{
  "d_mlp": 448,
  "rope_fraction": 1.0,
  "parallel_block": false,
  "optimizer": "adamw",
  "final_lr_fraction": 0.05,
  "doc_mask": true
}
MLP neurons of a small language model. Each row is named by its layer, matrix (gate and up: input weights) and neuron, and shows model dimensions 96-191. Each number is 128 + 32 x the weight over its row's rms, rounded and kept within 0 to 255. Numbers have three digits each. A neuron's up and down rows have the sign that makes its largest values positive.
A block is one neuron, or neurons of one layer that tend to fire together. Before each block is what it responds to, as a language model described it from the Wikipedia text at the highest values.

Mostly "and" or "or" joining two words or phrases mid-sentence (hull and wooden, robbing and killing, beaching or ground), plus modals (may, would) and possessives (her, his, 's).
L5.gate55:137143145131133158222138143128086118177096162078107097110113152094176097168087139130222154097068110120096155074153137102111129168088124109127192126096105139134134119156133146140103072207152110145163135131106073140159142170094143152152118125117111131146195110142117119147093147139078137134
L5.up55:150192151108134114119177155146149153083142123150188067136115052101083086131051109130074158119113176094111140062097074135115158138105155153091094082126114130087157159190122209148102146134134080075131138088069063111166108101152211149134080151109154116144100121081107132180138131180078067124
L5.gate136:182135075098119154128093098150186101125136092088137107078093178110137157089125042152174122071110138164112136091079108154098199115105187115095110131114178099085145135171119103146144133146108147129131138161155100157094138140086182157136123168121122115155079118077141128131147103150107136123
L5.up136:157209106160085157130114079113094078135118143096122116138113110091184124170103149168167182093107172120082109132079094124086140121087105062069118137164074169144125148153165115129089150141163151068100118185126133104169086136087176121145104142118123127182120115086122083139167119134170135134
L5.gate367:161135098103124156127144114099135078128133146193104116156087127109226096107109052185154178091118177126119153105096063145145151068100110127123147168126194106122132056181132117137146142106142123192184106111137028165174089143132089165118107143118143081140173052131130113121103074106150137115
L5.up367:116136094136077118162151135124142082131115154154109153166103133139193117100075112101154105114131122198060137155110053125086151137103106178038179097137196118128092120157140141138159131105152070179170106147175056098195138122151123189168119127092127145154156109122112090099144131125137094086
L5.gate372:139113080139080141131139096098105136125108097100123105169059130117092112100120158165088166194110150118143148148107071148122173109128149107091113146152121086125165105164087133159117153208133134077161134042136167108178222110090117109127166070145094114206104052162132202149151118033151154162
L5.up372:112159100143148151113161102132157131079084149132106117143168137118123090081175116093151105060046128154098129142142143066145162145102100123094104134113111144217148130086118095147101088122126162091112122101186126134129163151133131161115147119111128138174144118113089147187133107150066185200

Indefinite articles and quantity words opening a noun phrase, mostly "a" in biographical or descriptive prose, e.g. "signed a contract", "A Texas native", "One of".
L4.gate20:123113154051129159120104112110136048131124127074141096159086073127105138106170059168196135098087137131140180100125166154147102094143113096118112111190158110181118131192160115140132135118163112144146148131160099152141123143163105094068119131148127095150100097155142096128129160140133102119
L4.up20:114133097120113159140136101131144100113071168156123161078120170115157205168133078169081073149147130167168120136105121088178093122109123133121117085067101105146189059081143104134087152159185127103069105154104074120130098141126134115144115136151120111082063086181116102116132140138156108133

Mainly the apostrophe of possessive 's after a noun or name, especially People's (People's Republic, People's Party, Queen's Park); more weakly, mid-word pieces such as al in already/although and ev in inevitable.
L7.gate33:129063154100127133100111106069137142081135064102105100204102176193107136132099119153122071093118094069122138146110151151141143082099120134123146126146137101133191084220147099195105097162146139130170086058060102120107137134121118112090081160150106150146117193116176106156135094128094152127
L7.up33:126151103139101070175130140157055169124070151159123131096156134156199128177088139127147152155120150206126133117078075163157176171061090143150168080120108144134183126141160148128176208119137130194119148171105076130193135182156108103072075134110142131149197177158110161127173106083108172133
L7.gate156:190099130118049124149132113113081155089084108182110169141132168157117090116070099113149126115124138114122120144163176146131157054165132132131103125138184123061141150134096172113124168100113121150123138117091086134081080126190141108067097108196111095068162125130129165140150079129182105123
L7.up156:130202192109193130184162138164123101110142200080125153125059151105116157160096135111046156104124101131151157104111085117146151151131181150048121127120154117160119098180134156105163098136122105153164198169157112116086131137103122127124126132148138095130133079150140141164112137162165107122
L7.gate218:125098108084147160139101067126063089128106068144113129164092135150159061159132081132187137150097127132130164058146132157153067085138152135152152109088117111115104117110119138105141154213140129097175152125159167128165177108121125172076145140145131102124144109161127166162105090169157082164
L7.up218:172174064122107128097101144157143109138104138131128132134126073083150131123136192122094094093156125097146143099093054153158090112111101109179081135056153107103092177131072106092166154121111058128102124174173177197110193114103108172104163141116148125139108142106155121110112098076141142135
L7.gate378:146114100116136132103097131109113101081084070159083089117199143069169143151126126074122109111117137091127095075141100182138134130180102094138103172091096076090118097143116129154124148154118096156149113141100148147211154128116167165103221083107089114184103040116138153137133132130129174092
L7.up378:098154096127127157097153134211084123147136178132100086155149139098062080063118185121098140134158176154135165135059160151098178149089167166135143103193115147044132154110143107095167133155131106108153117159161169188117167168171131106114154051133122097115133151155122118150178075085120126141

Short word-piece fragments inside a split word, such as in in disintegrate, reinstated, ninth, or s in sponsor and suppresses, plus possessive apostrophes before s, as in China's and Delaware's.
L4.gate388:104095079096053125187116126125092184117167121161094162160163159091089129137133154187189171100102119133127117158145136141108124129175166124104121162096159122057094082124131112149141163115109115062161135105118096189150105132118104043177109115097090118149194142139111125141135154130126142102
L4.up388:114114056119082156107142093158125148147124127144111128169190135178091117141102131134145094114103098166142129148141140122133115104196128152092107124084110080156107110101132178157176195134103068128138121092118147149135173129159120064111140114109115136169122153140148135084155157131117114091

The apostrophe in possessive 's and in it's, such as France's, Colombia's, it's; weaker on mid-word suffix pieces like -ly, -ed, -un.
L5.gate322:155102072138155150105103072134096126119171136136100153144118123129113153155133121159095129099133103110154144132095170120070141115138136202186089147255146145135197122132159134139162155093088092176176136142165091180132178153149156176084152111129115075121140133131086109154040099149080141157
L5.up322:092141118101185132077168154120101189129132154095227124151116124143113115163067121133135070139084086097116105102083093204102119134168101122128114068158102109101141140125123184147135129142126099102149132109154010083188134146121195090185090069114124137152119098127129103158135208166132136107
L5.gate408:144114050102109152155072113133150158150091107109076154129055104106107174103101138151141117106097140119149117139188118157177121106125133078164147072112137127135117164126095135158114119146097154185137160100124108093149140133152155127097094145107094117110129095135114115117114127126137204074
L5.up408:134129128180100106157105159089170191114135090101073092109108093127084151154098143167078136153126141115128117128148123109146125121126119103153126079182203094071143184095066199133106126118149108145083231115098172083144127095159115101119134182132108102116146131152129116125106167151120105127
L5.gate409:167121155091130114136134130123092130166101109092132117150143157137052076097125133115126134131119102124111135113120103160131098098153115143179146108129123183084146180104112172131199132078117092150156127102146127153143140150125085098149112114139136131112168109103111166119165099138145094121
L5.up409:116172111102085083124139073081117081125112090073117168115119069112142075119089097170160144148100124131122120142103101168128132136064068127133183121146102137186144099106093147117180162115121114163083101106107079090117120150190094108126112131149159118136131168148083083200143146122135091139
L5.gate443:135175099100102153115136123150093155134130108151177190163150097180106070099134127132179138128109131141068085192116143144160110103095105108103157126161127089093129112147103167123173111116128126121152143085163134118084116183184160097110104110118121093137183000121061137089167146152175097081
L5.up443:174147160063031157119131108146139113116228057182144138138126164107126108104142093145134106158166142124120105192126116100153105168120164109135117141097165093090117117127111119111161081204168147175115112094145130114116084092163129078060082151141118148088124137166115134152151145129177155129

Word pieces inside a word, especially byte fragments of diacritic letters in foreign names and places, such as Ay'ş'e, Micha'ł', Dim'ash'q.
L7.gate132:172092128126057108109116099100146143138178160076086134134094153093138142153071102105119117097167119120137089211129144159112082086114143065210129147124114120156121121093121088165081140100104114121146169154135155091154056101129118150139148100176157116082158044089159133128118118177174061145
L7.up132:111139115180144105112072133129092181071067081183103114160156083131117095164152182073099183094124089155162114169085132098093150165134090138101175175136111074074134083103128133159141144077111105148144160119102105132165131106157148106134123135168168125118118140127098142159173105175134126133
L7.gate268:160073074098120079145115154109113133068138093122095151146157150144137116116080155108132164119156147115141135164140162110114149114164140150157143132148170147134179112119172129186161135120108126170103137151087075157081158126173181128106094128187170102121197136080102139145154109123188155156
L7.up268:136106109150149140123132086124094139102165168083147135128174108176155136111061125103062086116156095152118155186064101070111166130104112162191137168104166151125159130102093109123098135153093137132065084090129074133143082107143145167063131106101144118113153118103089153154082049059127087096
L7.gate286:117128134119125127229150139168129109174139138135065162137123155137126102176112123069137189110140162159153138123093117138116127084041105160187163116124123173082094141138079112103161119109127129136187162133167101146096100126195171140102117154143101112100142125141107116092123153153167124107
L7.up286:152143146119112114137162131130109118098114177121084148177085103134165119137142147164098154148120117176162101148163097094098166138104095155182160161141140107105157126090111068150102128189132127112122159102082161120101124079148170117099135127169201145120144111066139143081104102089124135066
L7.gate418:104133155100148155117081043089163132166107092099084070087124112123074194091088166151134129129147216105178114079136172141146145126098171122125103151133116081116068118124111105163026135132078126157150199124175160125160096128181083140092134100204066104113111080144194143096134149183192102099
L7.up418:131101110174110127110091123103117162084128069112161152117139072116148168116163091116104124080116153132167096115131102112153139162126152119126154093131110071120104152082044144123111135096119104209169184146124159119131070137118133130122182105132115134120136115173168114116112166138136153139

Mostly the article "a" before a noun phrase (a special meeting, a minor league), plus single-letter word-start pieces like "d" in d'Ivoire, del, device.
L7.gate151:116135149132121141110084088110118057129059119174114146088096128125153133158138096137234152113167157089157157100111142195156208107097123120115132121115138138134137135196153104128147126119132092138104149104076104179137167150142123122089161120142127085117092094165168128131147079113138090146
L7.up151:125073149145092108087137120159151151135079095152102187121123144120085159129163162132121139089155178118138129140132146165147117015170187096121168072115122137213155078178114115133155086188038112141162135145130164113123105161130099154109113093107104117123141129114139158138134126074152177095
L7.gate209:131132152141157128155194129121088129094149149104125135131081124116132168182126108115164167102101171091129091095086109175116135086121125146082193117054152095126083126182130104146078173113175150093131156150067065123151121168047183189104140114112172135113148098107193130132157094110165119121
L7.up209:156149180193130138115120084097115071118164098120149112049160110130142119165149093156111167162169104167180109083118130154127182125126174123069197169118146159107105124186110101130083120113131148117149210159130144133068134135119170103058161148126084140215112050121167124078056107110133126128
L7.gate302:103143151148123157123080113094132141150154116100077127096043129069127138166129147177142144144102152163130116111156164140122153163104141081126199104115170084134082093133138089180104153086086082141123133183114160155100101186180124159117166128158126124111131122108184160159122107080171115084
L7.up302:177125108057132114147098111191086115100086128127085134105108195060098140146096090106142162083149132126124126114090094125118080085102152077136166118083119126166134068102127131170159170208139131128123196167115123160104159093088156098066162185139154112194116082106156112120088150128143112132
L7.gate394:122101116109155163102137126136128100058109165185143200133064124146123163157103160118128139101059118153067171168099150104108063125124149112084136152094130129100137142160147083112067130140157110156124114140162071101150143158134155199091082135067140102113100121192109135133129109167155121072
L7.up394:118089094161115128086114037119144137150127088156128121168106103176206094129137119166166108098082105151100119098144079133184109098145139113127114174130146125128078132166097085149072214153124130143085102142111115136189152137178124165147122125093082125171110159151084140171109086099086109183

Interior word-piece tokens that continue a word already begun, with the rest still to come, e.g. Lie-ut-enant, nob-l-eman, E-duc-ation, Bron-ze.
L4.gate192:143075160136131088175138174132131123132133111117115064173113086150102106137093146095137129166158152102152125172124179066075103126158111078172141166131203168084136100182156124171106088191129154138136140119098084150112111125107181151115131135171131125060072123134143164098085133074151099167
L4.up192:076094079076097131079072110018131110085096117141086134134175118113138138077212089150162145127088147130112176127119128089070177174052164122118151107076175145138167071090143145102084148107108153175134160095099161083089089162076132178128191083118115158112136177110138163046145142161064118109